Part of a small language model's weights.
Size: MLP 1536 squared ReLU, vocabulary 2048, 21M parameters.
Architecture: LayerNorm before each block, rotary positions, no biases in attention or MLP, untied embeddings.
Training: a variant of Adam for these matrices, 450M tokens, 6861 steps.
MLP neurons of a small language model. Each row is named by its layer, matrix (up: input weights) and neuron, and shows model dimensions 128-255. Each number is 200 + 40 x the weight over its row's rms, rounded and kept within 0 to 999.
A block is one neuron, or neurons of one layer that tend to fire together. Before each block is what it responds to, as a language model described it from the Wikipedia text at the highest values.

Description: Short vowel or syllable pieces inside rare, split-up words, mostly proper names, strongest for "he" in -head/-heim (Whitehead, Peterhead, Oppenheimer), also Alito, Breakwater, Polonnaruwa.
L6.up546,182,258,202,120,287,171,187,165,133,232,202,168,212,222,91,213,253,156,209,210,173,296,243,257,206,247,163,280,168,265,157,240,208,172,119,281,177,212,176,164,185,231,258,233,175,234,279,157,196,230,158,121,204,231,236,280,167,205,163,198,196,159,251,202,168,164,258,236,150,177,173,206,211,207,200,152,177,158,236,148,179,220,157,119,191,203,157,171,189,258,209,218,158,200,145,163,224,203,189,155,249,230,236,216,225,230,177,191,161,234,198,203,171,211,192,247,239,147,169,94,198,216,235,175,203,181,236,221

Description: Plural suffixes ending a noun (-s, -es, -ies, -ations), often in headings, list labels or tables, as in Medals, Countries, Juveniles.
L6.up710,185,183,255,202,202,203,115,188,189,173,168,153,120,179,236,180,152,193,264,182,219,209,239,194,164,178,196,229,147,170,225,268,262,225,195,233,209,227,146,144,201,239,187,180,109,224,158,175,166,287,267,271,204,227,215,253,229,238,165,187,163,194,139,193,237,145,197,201,188,193,166,268,196,181,244,138,259,190,244,164,185,193,133,200,164,209,215,142,259,223,219,223,115,204,189,245,239,157,159,188,190,191,182,200,179,276,187,222,192,150,192,161,105,129,241,212,196,209,215,223,70,217,212,125,236,200,243,189

Description: Final word pieces that finish a split word, chiefly plural -s (knights, villages, 1960s) and also endings like fi-re, Empi-re, pea-ce.
L2.up196,148,255,158,233,246,192,183,194,164,163,139,197,116,147,141,252,229,216,178,191,167,238,186,183,199,252,189,165,175,177,171,229,237,114,243,204,226,241,210,209,164,228,187,199,111,171,172,169,171,196,190,242,210,193,201,218,88,211,164,171,231,225,173,215,195,214,198,178,275,152,186,294,290,220,163,182,244,311,144,206,161,147,175,205,235,246,304,168,142,298,165,178,236,200,181,172,208,188,172,171,231,218,195,148,200,215,182,220,244,281,240,219,196,217,126,260,166,221,165,227,173,211,165,199,145,142,96,193
L2.up324,150,223,205,182,249,175,108,186,201,206,141,283,163,120,114,222,148,226,171,195,245,173,286,205,254,221,184,243,176,213,180,312,239,207,219,249,164,219,201,158,185,211,175,106,211,227,149,165,193,204,156,196,217,199,173,225,159,248,327,217,194,190,149,162,189,160,162,167,208,223,227,213,232,175,77,223,286,211,247,165,168,159,231,194,212,222,191,190,146,270,179,140,160,176,154,243,200,129,272,186,192,216,227,163,193,231,138,152,258,219,207,184,177,145,184,218,160,158,267,224,203,204,203,150,172,198,168,206
L2.up570,266,257,185,219,204,219,151,186,193,209,170,191,123,248,162,224,199,255,268,207,208,207,232,246,184,219,190,256,198,280,186,182,225,225,165,258,215,134,208,156,224,276,127,210,227,218,243,207,201,227,145,178,200,212,232,164,190,206,207,201,204,213,244,190,170,174,136,223,213,159,229,209,224,141,197,206,196,144,320,145,171,147,147,182,254,216,280,196,170,215,241,166,187,199,127,203,197,224,218,183,202,230,216,186,194,204,180,193,164,196,198,151,185,168,222,143,243,272,202,216,234,155,227,180,322,162,203,220
L2.up1015,174,217,123,207,236,228,162,189,253,213,206,231,118,224,238,122,229,187,270,202,259,192,170,212,172,211,195,238,244,218,188,306,238,228,234,226,149,166,214,151,177,172,193,221,121,173,222,191,211,223,196,213,241,235,175,198,234,206,186,215,217,227,207,147,183,261,210,120,232,194,150,250,243,187,186,183,231,191,209,156,175,146,199,213,232,271,245,179,183,256,178,162,189,186,208,215,259,218,232,182,268,215,205,181,199,280,187,218,240,237,194,174,234,175,159,177,201,204,166,180,168,204,161,103,186,120,174,249
L2.up1061,174,268,282,128,241,198,230,240,208,221,204,129,217,241,173,218,168,154,229,218,192,194,191,202,181,225,200,187,240,234,268,175,254,190,222,258,172,147,199,164,204,173,208,230,101,188,185,157,266,197,215,122,162,172,286,237,170,232,201,235,192,122,208,234,189,113,205,163,252,179,156,191,173,183,203,230,245,171,233,218,188,232,258,155,239,244,168,213,188,215,213,155,118,228,166,164,259,126,210,150,199,199,204,229,146,248,255,154,153,215,206,207,242,166,185,228,209,209,237,157,147,191,161,248,218,163,173,232
L2.up1257,196,219,261,125,239,149,185,220,191,197,201,214,199,186,195,171,216,253,224,173,193,236,212,262,261,208,179,245,135,184,221,230,235,223,108,187,200,199,252,100,174,212,162,267,207,155,216,222,217,165,162,214,121,205,183,247,217,269,239,201,194,131,197,185,246,227,139,215,118,158,150,219,191,199,142,229,261,181,249,214,199,227,176,238,165,233,187,124,186,195,196,162,124,246,162,144,242,188,213,215,261,211,188,186,221,240,217,187,221,183,176,175,182,174,226,224,219,159,177,202,259,108,196,173,244,165,192,196
L2.up1441,214,199,223,177,156,213,209,207,182,180,158,203,182,212,209,216,228,231,238,161,217,197,202,234,253,189,209,236,175,213,203,231,238,246,163,225,171,208,202,95,187,210,216,212,305,186,186,222,254,217,134,225,174,171,215,249,220,280,215,226,202,196,184,218,190,194,186,180,209,236,104,294,188,227,186,215,223,180,272,263,175,168,101,185,219,258,262,226,155,224,157,151,141,178,162,119,266,207,174,148,220,141,179,157,234,262,183,199,190,237,164,225,207,149,229,201,207,264,200,231,177,222,178,201,159,162,97,204
L2.up1448,228,211,192,224,176,177,178,204,197,192,132,204,199,182,172,151,198,261,250,220,252,160,223,191,220,147,192,118,181,239,232,239,266,213,232,179,199,207,183,213,220,250,246,203,232,227,148,286,214,225,156,204,291,199,226,176,136,244,252,195,190,197,199,150,244,156,230,197,157,160,216,224,139,140,180,230,235,212,267,183,156,159,225,143,229,201,264,163,188,221,183,206,177,224,189,204,185,121,223,181,179,176,216,229,152,173,215,147,206,140,184,228,233,151,185,245,207,186,214,196,180,137,183,233,210,151,204,81

Description: Mainly the final letter of three-letter country codes in sports tables (ITA, BRA, FRA), plus "the" or "a" after a verb or date phrase.
L2.up147,228,205,167,220,187,151,156,182,215,212,106,167,189,231,165,199,179,112,174,213,178,251,183,184,198,181,189,162,230,223,240,170,197,236,228,221,170,189,216,203,246,226,147,227,162,217,197,320,245,219,132,202,243,192,227,188,262,208,161,204,163,117,203,205,232,218,193,152,179,199,176,232,232,185,193,171,221,273,240,183,175,196,225,196,213,188,234,165,208,238,200,128,202,237,99,212,225,241,175,228,153,207,218,205,185,190,174,204,157,199,202,243,272,195,92,221,211,193,273,95,222,206,247,200,156,203,198,197
L2.up448,234,192,122,261,236,170,207,191,173,268,205,209,106,137,174,130,237,204,195,218,223,228,249,228,255,201,203,199,196,185,150,227,217,208,202,194,190,207,206,210,221,192,192,217,179,211,226,257,189,191,320,211,204,237,222,251,145,229,220,237,158,211,165,216,217,173,236,169,189,40,181,196,120,234,145,217,211,188,191,175,208,187,158,149,140,247,217,159,247,190,109,223,216,276,167,159,215,160,229,155,198,235,197,192,205,159,219,117,213,258,185,250,209,141,138,261,148,230,261,161,230,189,269,166,199,106,147,198
L2.up802,213,190,211,190,155,238,240,175,215,283,173,246,140,259,119,149,218,180,184,206,260,218,176,212,290,204,210,173,217,231,220,190,200,196,201,187,190,262,228,259,199,193,136,225,141,148,128,281,232,200,155,187,178,204,246,227,199,229,157,206,209,134,235,221,208,173,213,224,214,190,151,239,162,179,152,199,258,201,275,176,117,227,253,256,228,270,212,217,239,211,145,250,111,198,177,223,274,196,165,226,210,227,180,199,190,262,266,219,164,224,225,234,198,175,165,249,179,187,192,126,146,169,174,197,133,122,190,172
L2.up855,132,164,177,235,122,191,181,193,174,233,175,217,163,181,158,185,147,212,185,224,250,307,163,234,174,230,197,176,263,219,250,213,208,211,203,183,216,228,192,231,208,169,183,187,160,158,250,265,260,204,237,264,187,221,230,182,188,224,153,235,197,175,180,226,176,198,186,110,230,156,173,240,215,166,198,195,238,234,181,142,176,225,212,245,179,285,167,205,211,178,140,263,102,240,201,146,253,189,193,241,214,186,231,191,224,200,222,185,114,155,175,225,221,223,205,250,176,248,231,214,233,163,185,180,164,216,185,246
L2.up1181,234,209,257,135,159,219,186,200,178,207,174,212,232,137,185,113,242,120,121,227,172,217,195,206,236,205,215,142,165,207,206,234,208,248,113,227,195,198,202,199,203,187,277,224,268,204,265,186,238,175,198,252,170,160,236,188,239,243,247,236,184,156,190,214,262,175,206,108,250,244,225,244,213,240,133,184,202,253,198,182,212,213,201,220,102,179,208,214,221,227,185,170,185,263,184,216,199,175,151,211,189,185,216,207,187,159,228,150,75,230,188,284,147,232,216,234,206,222,228,192,213,202,238,211,167,247,199,189
L2.up1183,165,219,128,258,178,199,202,204,133,164,221,190,143,159,204,144,177,186,189,268,181,248,160,233,222,221,192,183,255,234,267,172,220,167,127,215,176,187,203,226,177,209,210,230,121,132,286,222,191,222,217,228,183,229,216,171,157,160,278,221,172,170,168,187,200,155,190,128,175,145,196,222,247,181,234,212,203,241,234,143,239,170,184,229,222,235,172,177,198,268,247,230,120,240,186,189,264,170,276,215,202,249,197,210,199,244,231,166,219,208,197,229,113,212,225,221,127,243,164,172,251,204,212,250,65,202,177,202
L2.up1193,210,180,194,233,143,177,146,206,260,206,210,183,262,143,196,184,186,250,206,181,157,338,219,252,183,208,165,219,241,250,231,199,249,305,252,162,198,201,223,216,197,166,147,229,165,218,164,253,237,212,192,218,191,256,223,238,210,250,153,220,190,177,224,227,230,203,247,192,148,205,205,199,153,206,141,241,214,219,193,150,216,177,135,207,177,231,270,159,138,193,263,175,173,230,223,143,214,239,269,219,197,182,173,211,211,191,191,233,188,179,216,231,182,193,173,226,247,196,228,104,201,133,282,178,208,121,182,118
L2.up1247,177,170,233,141,240,194,137,195,177,194,227,286,235,108,159,136,176,208,223,191,201,249,273,302,166,227,145,178,272,153,143,204,184,230,209,224,206,224,207,215,210,152,220,167,141,186,216,240,286,197,204,282,198,266,234,181,185,167,265,177,139,141,184,236,172,217,214,140,259,226,212,202,195,209,143,200,239,205,210,164,198,178,215,278,197,177,236,158,175,276,228,211,168,164,198,133,136,185,214,211,226,288,209,201,215,203,118,234,194,169,159,215,208,192,168,208,177,204,127,184,177,167,167,119,226,235,226,172

Description: Short fragment tokens, usually a lone "e", beginning a word the tokenizer split into pieces, as in e|ither, e|conomic, e|lectric, T|e|levision.
L7.up69,274,230,164,210,189,130,164,235,183,192,233,127,220,191,202,200,171,171,239,221,254,258,145,265,155,216,169,164,225,223,192,241,197,191,175,197,177,203,215,220,236,216,184,226,207,231,249,203,227,185,256,166,212,205,190,212,189,149,225,205,156,157,207,213,164,201,218,152,179,179,234,193,233,197,224,70,170,215,160,163,199,159,235,212,204,273,213,143,265,281,227,234,139,271,244,225,189,181,248,168,241,219,186,85,259,144,173,201,184,163,147,231,143,181,204,145,249,175,151,208,171,121,172,180,201,145,234,192
L7.up96,225,175,173,180,199,118,211,197,188,226,137,167,186,216,201,238,190,239,229,187,194,245,173,195,170,178,185,216,190,246,216,202,212,235,175,218,225,196,176,182,207,198,185,182,171,119,184,150,268,288,266,166,219,216,207,181,188,270,233,190,215,224,200,197,217,214,248,196,172,184,250,208,209,157,208,236,286,246,203,150,187,243,191,280,160,182,198,166,213,219,158,192,142,241,143,196,238,186,210,197,198,183,169,216,223,147,191,240,244,112,184,240,175,203,157,136,156,167,160,114,239,239,216,129,224,133,240,226
L7.up459,225,275,201,182,213,148,180,199,238,250,178,166,184,189,197,242,164,168,85,201,212,247,192,196,118,282,185,298,123,242,261,170,241,163,189,217,176,204,187,214,238,184,123,194,193,178,143,197,244,243,242,163,222,223,217,250,185,232,155,204,219,217,257,148,185,189,234,214,163,197,280,235,242,117,150,139,216,211,220,204,202,193,259,193,141,241,200,176,222,239,194,201,136,225,136,225,235,242,196,204,211,235,143,182,223,219,204,247,177,222,213,268,181,209,190,199,190,234,236,147,243,139,263,201,190,135,226,216
L7.up469,273,238,229,225,168,211,204,246,210,165,162,176,209,274,178,199,143,223,182,150,257,238,222,176,162,219,197,159,190,265,216,227,265,264,179,260,234,119,120,143,162,185,220,262,138,155,122,188,268,256,277,235,237,161,231,173,225,143,166,202,218,156,241,181,181,234,130,284,135,240,179,204,172,186,144,236,163,146,236,157,203,222,178,160,264,215,194,136,194,194,157,241,159,213,181,193,285,186,210,152,282,222,217,225,187,181,188,208,196,160,172,256,154,193,195,198,191,177,259,130,115,142,130,143,207,141,210,204
L7.up676,175,250,178,154,189,177,202,219,198,242,187,209,179,147,231,239,170,182,220,270,199,203,143,230,186,204,159,247,199,173,210,212,219,216,233,185,181,138,156,191,185,206,135,246,184,267,193,170,179,196,217,192,251,207,221,144,173,252,205,151,203,110,274,180,191,228,243,142,99,161,282,229,213,132,156,186,173,253,232,182,195,197,246,267,206,178,185,115,260,192,190,209,183,251,165,223,225,171,209,174,186,183,195,192,209,171,186,222,196,192,204,269,170,213,166,73,262,161,233,141,221,204,214,148,236,192,248,189
L7.up798,243,184,222,153,168,127,185,217,219,210,198,102,151,210,179,243,221,162,176,199,220,204,203,201,231,208,156,203,120,267,221,278,206,234,245,225,179,246,158,181,250,168,184,202,206,158,176,162,224,202,230,165,158,117,150,244,157,197,204,157,204,229,180,232,204,139,272,207,200,253,222,226,217,168,162,143,272,260,224,236,156,239,231,205,147,278,203,169,274,228,229,231,245,197,197,147,196,233,231,227,259,191,216,222,216,139,240,238,179,121,201,199,133,187,190,227,186,181,201,156,156,188,155,203,282,166,214,112
L7.up1211,168,253,162,157,161,179,145,215,209,125,154,183,183,166,230,126,175,150,204,165,236,259,180,249,184,209,182,190,149,230,191,209,272,227,153,211,177,260,253,198,216,187,123,213,187,156,160,150,147,226,256,243,229,214,211,163,198,187,221,194,194,141,224,208,181,152,216,216,165,205,210,177,244,176,199,175,290,180,155,139,208,176,221,185,187,210,218,201,161,189,182,240,171,235,217,180,185,202,188,190,164,172,164,204,187,224,143,212,182,212,172,252,237,177,185,144,199,102,160,234,205,226,172,219,166,162,197,205
L7.up1409,217,155,239,129,285,158,241,192,191,166,192,162,144,222,211,143,183,190,208,171,220,243,140,263,171,213,187,264,190,235,150,287,246,250,215,184,185,190,236,218,215,170,167,225,218,124,191,190,186,243,254,261,155,165,181,167,182,218,319,183,149,204,132,188,141,229,173,158,184,226,162,197,167,194,198,188,263,234,208,206,228,168,216,226,226,285,215,184,191,259,236,184,200,281,228,130,226,132,218,218,179,218,184,206,230,186,198,224,218,255,154,268,174,216,173,96,229,154,199,157,152,159,180,190,201,185,184,192

Description: The token a or A as an article or as the first piece of a split word, e.g. a week, a(ccording), a(way), a(lienate).
L7.up440,183,189,231,176,224,188,190,230,181,218,223,140,160,213,193,129,210,179,152,161,125,208,243,216,144,200,189,212,153,200,198,205,185,239,157,256,195,198,180,215,228,218,192,154,163,171,201,203,288,217,154,239,256,277,233,132,203,194,256,173,169,182,139,224,183,225,171,200,162,237,190,205,288,167,210,200,187,175,282,189,288,161,182,163,140,176,203,225,212,152,234,187,151,163,203,136,163,200,168,183,208,149,185,213,251,216,182,225,191,159,169,200,188,126,172,195,87,144,206,177,231,207,188,156,223,141,217,165
L7.up454,156,228,157,153,168,182,167,246,122,180,171,180,200,169,219,250,193,231,183,179,239,264,269,183,189,264,168,210,181,242,191,156,208,295,158,232,165,214,161,199,180,212,244,185,161,169,185,244,229,261,94,236,175,215,228,147,229,159,255,175,199,174,190,228,228,210,199,162,221,134,255,195,207,237,191,217,209,248,186,202,199,226,147,207,242,189,209,184,195,174,254,256,142,285,151,153,182,180,201,144,178,246,194,169,132,207,110,214,196,208,128,216,153,156,201,264,171,187,242,207,245,115,276,185,211,166,189,165
L7.up1140,220,242,238,164,187,216,179,210,241,201,187,160,163,247,124,215,262,182,186,143,125,235,182,167,249,213,223,204,226,233,269,214,270,185,191,103,189,206,177,207,251,245,226,239,203,207,106,218,274,272,200,136,199,163,237,127,183,215,232,219,161,181,130,241,266,224,216,177,254,261,168,166,150,185,65,187,196,171,240,154,153,197,153,184,191,191,202,201,196,207,190,124,205,195,201,186,171,202,186,146,212,206,202,167,216,222,214,197,159,204,166,209,257,150,198,243,230,257,274,193,196,292,168,181,192,191,171,99
L7.up1281,181,202,203,245,190,239,189,230,195,220,134,203,211,184,203,212,201,195,210,254,201,254,186,214,81,216,166,245,203,115,176,213,288,238,213,166,197,225,205,227,243,211,196,180,155,172,134,187,177,242,207,141,186,256,215,189,206,269,250,284,202,214,188,237,240,282,244,81,258,140,224,205,150,210,201,211,108,260,299,131,190,137,240,238,218,214,114,148,238,210,193,204,180,244,179,199,222,209,251,184,251,278,237,139,239,197,125,203,199,74,168,226,180,244,184,186,161,208,209,172,214,173,241,205,140,187,194,184
L7.up1347,215,253,156,150,176,233,160,215,184,196,212,165,166,253,208,168,204,206,247,221,235,214,235,222,131,251,248,223,202,170,193,197,211,265,195,217,213,235,188,198,248,203,236,281,174,212,170,144,246,247,240,277,189,227,235,189,224,187,186,293,221,195,225,157,171,221,192,133,203,200,254,222,286,177,165,191,233,262,192,107,224,178,158,198,233,213,170,142,167,162,199,191,235,277,192,239,193,239,189,199,240,192,183,191,176,199,139,232,185,224,204,225,186,179,184,166,177,154,218,260,203,227,197,187,200,58,227,167
L7.up1429,202,238,265,122,244,185,224,186,118,148,211,198,125,204,201,180,220,224,89,252,238,289,208,144,165,258,142,163,226,221,237,188,223,155,163,161,168,118,158,208,212,289,182,249,190,183,192,200,209,255,246,181,196,285,245,228,221,229,246,187,185,138,223,254,217,254,224,232,153,212,156,285,250,190,193,188,202,179,189,178,200,173,155,139,190,218,145,261,202,172,186,154,189,215,173,175,108,241,230,170,225,167,208,161,184,222,218,229,249,270,182,211,222,196,151,253,216,135,328,150,151,226,219,271,217,121,203,212
L7.up1475,187,175,205,138,244,249,164,232,171,166,178,233,185,230,171,165,167,152,211,285,152,250,240,196,181,180,197,232,193,215,189,189,236,161,159,296,221,207,166,204,311,181,195,141,198,200,271,231,238,182,190,190,227,264,222,164,239,209,252,223,145,173,193,280,168,198,198,170,188,176,224,132,168,109,180,180,247,232,259,188,312,195,128,220,195,213,155,171,176,199,243,206,163,151,222,190,204,206,266,255,185,272,192,217,230,242,219,176,208,200,191,220,257,214,232,188,263,224,180,143,213,146,233,196,163,222,197,253
L7.up1483,138,177,246,147,166,232,198,194,182,194,134,223,186,232,214,151,245,202,174,231,261,230,185,187,93,224,207,256,176,227,213,217,242,232,144,268,216,183,185,208,243,261,196,208,138,167,165,183,241,234,160,171,226,281,209,128,219,346,342,226,134,181,194,201,184,206,189,116,197,178,221,252,189,184,152,216,221,200,244,175,201,191,140,174,226,192,188,199,203,237,228,184,172,248,246,160,122,169,209,236,247,191,160,250,186,216,214,263,212,213,168,268,172,153,210,149,156,173,201,194,241,185,265,168,220,167,194,167

Description: Final or inner capital letters of all-caps abbreviations, mostly three-letter country codes in sports tables and results, such as ITA, NOR, GER, plus ERA, NATO.
L6.up1086,241,286,231,174,182,214,189,214,170,287,186,220,103,237,150,139,160,177,132,194,268,242,223,187,200,228,274,147,199,188,199,277,207,277,209,173,177,198,218,196,175,227,139,237,232,212,144,199,233,195,178,179,286,251,264,215,251,197,154,299,247,132,278,216,254,173,250,205,194,216,172,191,221,205,150,209,216,208,250,219,243,249,186,160,213,251,181,171,199,222,168,154,236,188,183,225,215,185,269,179,303,206,195,189,149,168,177,191,223,254,220,221,147,200,248,177,264,224,232,241,204,173,204,193,172,172,205,230

Description: Single vowel pieces, mostly e or o, inside or ending rare words split into fragments, such as names and foreign terms like Col-e, Blagoj-e-vić, Nag-a-o.
L2.up306,260,242,183,190,157,159,217,197,214,208,233,193,234,212,230,224,181,133,180,189,190,193,216,181,125,133,227,182,148,226,254,206,184,137,172,213,222,206,169,174,181,174,185,227,193,189,140,165,206,229,257,158,217,151,219,220,249,217,171,196,209,173,192,228,138,189,213,236,195,238,177,196,280,151,200,187,245,208,205,186,198,193,227,233,271,219,206,160,180,237,288,231,199,254,232,185,210,234,254,152,195,246,196,197,179,252,117,266,144,162,238,249,225,214,159,183,234,168,188,183,184,225,255,177,237,202,202,192
L2.up342,210,213,250,167,175,248,173,192,183,206,237,208,186,241,239,231,271,266,225,249,161,188,212,189,173,186,170,242,186,222,217,218,211,192,151,188,172,176,223,191,204,198,263,210,249,225,136,162,208,189,198,250,191,210,199,187,67,190,196,187,191,199,196,185,173,216,242,188,108,278,217,166,228,127,200,131,225,217,257,140,204,155,148,194,182,204,142,151,91,197,192,189,171,164,226,200,224,237,228,117,238,236,217,210,267,185,156,258,222,235,188,221,171,208,181,243,209,118,184,190,152,165,163,152,234,235,159,162
L2.up398,236,194,154,140,180,179,131,179,139,190,172,207,228,192,141,184,80,160,172,240,168,245,245,176,183,220,168,181,176,172,212,271,261,151,133,173,177,254,256,154,186,185,122,189,154,204,278,241,216,166,202,180,169,159,235,156,231,184,278,188,178,165,193,171,158,197,189,165,217,206,195,322,214,162,149,194,237,341,234,215,233,254,213,288,186,243,130,137,225,210,140,184,240,345,178,127,105,230,203,223,203,243,163,235,198,235,125,231,215,211,161,202,242,176,196,228,284,239,225,189,179,131,270,209,178,181,208,199
L2.up917,206,213,309,209,205,195,192,167,172,186,175,238,160,173,140,109,240,189,218,235,231,209,247,208,293,226,195,257,186,293,184,227,176,225,206,222,221,254,201,183,195,245,192,256,165,189,175,228,249,181,125,229,171,207,198,175,148,194,187,210,172,156,166,86,192,184,221,190,229,233,118,231,201,235,78,124,238,173,308,120,187,145,183,203,247,235,133,142,207,205,184,227,186,261,235,196,302,192,159,205,262,238,185,165,188,266,153,237,195,255,181,177,203,224,115,162,149,111,181,222,154,176,171,152,245,169,141,145
L2.up1081,180,207,214,201,222,199,197,179,246,188,231,205,237,156,209,189,168,221,204,273,246,220,292,165,127,259,239,237,85,255,202,201,220,174,165,213,210,263,153,243,274,199,117,176,156,210,237,222,199,211,226,160,232,172,244,200,234,186,201,144,193,138,195,158,197,203,223,246,223,168,236,223,228,231,168,209,246,180,167,187,212,171,188,208,208,191,94,163,265,234,219,232,256,235,191,213,166,186,161,169,176,246,185,140,200,243,188,227,145,217,260,217,210,190,206,251,188,154,250,192,203,83,155,226,284,160,177,184
L2.up1084,267,250,215,96,212,192,52,206,273,195,243,230,157,259,186,187,252,153,125,214,219,215,201,171,208,189,187,170,223,194,210,196,198,137,203,209,174,162,226,183,200,206,235,179,190,218,129,223,244,171,222,172,207,204,213,193,131,191,216,155,203,207,191,190,162,220,237,171,245,171,240,211,255,179,204,109,172,217,130,139,189,253,142,275,222,203,229,100,262,248,276,261,152,149,191,170,176,209,201,200,213,259,212,159,217,208,114,210,241,226,216,232,199,219,231,138,178,143,266,133,196,207,249,116,191,147,215,214
L2.up1128,211,158,231,243,278,175,192,186,101,162,200,285,230,209,200,193,209,197,237,175,242,226,235,183,244,207,187,244,120,262,131,181,196,250,183,224,186,159,210,164,186,158,198,167,97,220,154,185,182,198,161,160,206,171,191,185,104,205,198,179,182,166,156,134,176,198,232,201,141,203,214,178,162,133,193,229,139,155,200,149,284,134,111,181,182,200,199,197,203,180,155,203,206,204,213,144,235,235,243,157,190,167,167,207,156,243,192,253,238,242,221,198,210,192,220,224,269,145,287,238,171,166,312,201,207,152,183,191
L2.up1228,198,177,265,246,270,186,193,180,204,217,231,223,164,232,188,218,168,199,196,228,235,197,182,185,191,211,205,214,155,225,187,111,164,197,118,198,149,211,188,221,176,189,148,178,160,190,151,166,178,167,196,151,202,193,195,193,250,200,248,174,219,99,172,213,128,204,178,242,164,223,235,242,261,188,180,212,212,171,189,189,187,88,274,238,225,197,236,141,213,246,223,202,134,203,222,187,150,246,184,233,234,267,180,169,210,231,199,216,180,200,223,208,234,156,177,274,214,204,284,252,207,158,225,195,224,146,217,163

Description: A lone "s" token attached to a preceding word piece, mostly plural endings (roofs, jokes, graphs) but also mid-word in names like Tsuneo, Kingston, Innsbruck.
L7.up83,205,232,219,193,256,143,135,210,232,208,191,194,207,130,217,180,236,178,246,196,182,163,183,203,238,130,243,255,224,174,180,235,247,150,232,199,176,203,129,166,186,199,166,219,204,146,148,166,247,177,274,205,238,217,167,152,199,231,160,231,183,232,179,233,241,185,236,210,245,232,175,224,175,190,244,213,294,208,252,213,193,226,224,158,182,253,209,225,254,272,290,226,166,172,203,201,199,137,221,99,172,265,200,188,222,292,203,173,213,145,214,174,170,168,176,204,223,226,221,211,117,224,165,164,170,149,241,144
L7.up97,283,253,154,173,204,169,135,241,210,230,185,163,154,243,225,169,234,174,166,182,214,226,142,250,183,214,212,231,162,203,236,131,176,250,209,244,125,200,190,149,228,256,175,232,237,143,190,192,219,188,181,153,218,150,218,164,180,188,224,224,230,218,195,177,212,145,196,178,153,207,184,171,174,128,150,199,176,164,230,158,167,184,194,180,233,226,213,256,219,235,218,182,172,199,255,232,180,219,238,102,263,197,209,131,247,227,215,157,165,211,199,177,143,204,220,234,243,186,277,151,162,206,160,145,217,216,207,161
L7.up170,179,183,190,183,225,140,140,180,169,186,182,134,160,178,234,201,240,251,215,238,217,229,191,163,181,174,220,131,237,143,225,185,189,183,160,207,180,247,172,163,169,292,260,240,203,176,184,224,227,270,152,193,217,199,185,182,214,265,215,122,238,124,237,200,242,194,150,185,209,185,209,221,227,189,164,235,236,193,271,222,167,198,233,163,241,213,230,155,223,270,174,204,265,232,236,228,223,216,197,164,159,184,195,212,194,146,167,247,163,233,113,189,206,191,174,243,176,212,296,155,254,161,234,148,231,258,185,172
L7.up526,164,198,250,211,196,217,198,214,239,185,209,129,233,215,139,207,276,218,250,195,175,193,196,199,207,157,171,236,242,205,137,156,174,178,230,249,99,143,222,204,229,284,261,244,166,140,137,166,170,178,146,221,252,197,166,197,175,191,204,212,141,243,170,279,216,240,165,171,233,210,158,202,242,159,195,207,100,148,184,197,223,208,142,227,176,250,222,122,154,240,278,185,204,184,242,106,199,225,205,204,198,257,211,200,228,296,168,194,203,197,188,210,190,184,238,161,190,181,247,202,81,158,185,192,153,206,156,190
L7.up771,227,189,239,208,179,191,162,215,257,139,146,197,121,260,214,243,309,179,236,172,211,226,253,199,211,114,215,172,115,193,157,210,240,138,173,100,167,259,208,129,208,243,151,173,218,193,199,253,193,234,145,217,255,162,237,198,230,222,253,261,195,241,158,186,160,149,157,152,237,251,236,188,163,182,200,201,229,244,276,119,277,128,184,237,174,190,196,145,261,210,235,182,92,217,213,215,214,187,250,167,170,201,167,226,238,225,243,220,204,146,179,208,200,139,223,104,275,195,238,219,149,132,205,228,119,183,161,194
L7.up828,186,170,203,125,256,224,105,200,140,204,163,70,177,203,192,225,227,293,224,248,129,202,241,197,214,162,197,213,204,202,187,198,221,122,207,183,182,176,222,144,187,266,126,218,224,192,254,252,198,204,212,199,271,201,237,183,205,306,239,212,175,189,207,144,224,166,195,91,217,205,257,237,170,210,244,194,197,213,306,246,193,171,227,81,199,253,148,222,202,271,230,267,237,194,240,212,295,177,175,116,211,162,166,209,238,176,212,169,189,168,193,209,184,152,214,172,171,226,237,174,172,209,160,150,159,170,122,210
L7.up1023,202,230,226,165,252,205,152,207,195,194,168,214,203,189,165,212,244,225,213,270,222,168,229,184,207,165,260,252,228,268,188,204,273,161,235,196,217,187,239,139,135,225,250,191,187,204,73,195,205,156,180,169,159,291,185,145,125,201,190,272,172,173,169,183,204,166,248,159,231,191,165,314,217,222,207,234,115,256,141,165,296,134,244,186,192,299,220,194,193,264,235,176,231,270,230,205,212,133,228,240,191,148,238,185,229,238,146,153,185,189,190,174,190,104,177,158,184,196,204,140,177,268,192,254,211,150,208,207
L7.up1323,217,254,201,171,178,189,167,207,226,198,194,206,108,215,258,240,229,215,177,228,212,146,243,187,190,206,181,185,191,193,225,239,260,190,142,212,233,127,191,181,245,261,204,257,139,233,190,235,232,193,154,151,281,165,209,224,181,219,195,235,217,208,225,253,158,193,198,185,178,235,237,265,141,106,165,255,237,225,213,98,263,175,186,184,232,177,249,161,282,185,239,180,130,188,183,195,220,242,189,163,201,199,216,226,198,178,183,133,179,231,188,208,216,159,150,222,265,282,194,164,170,169,164,176,202,221,180,146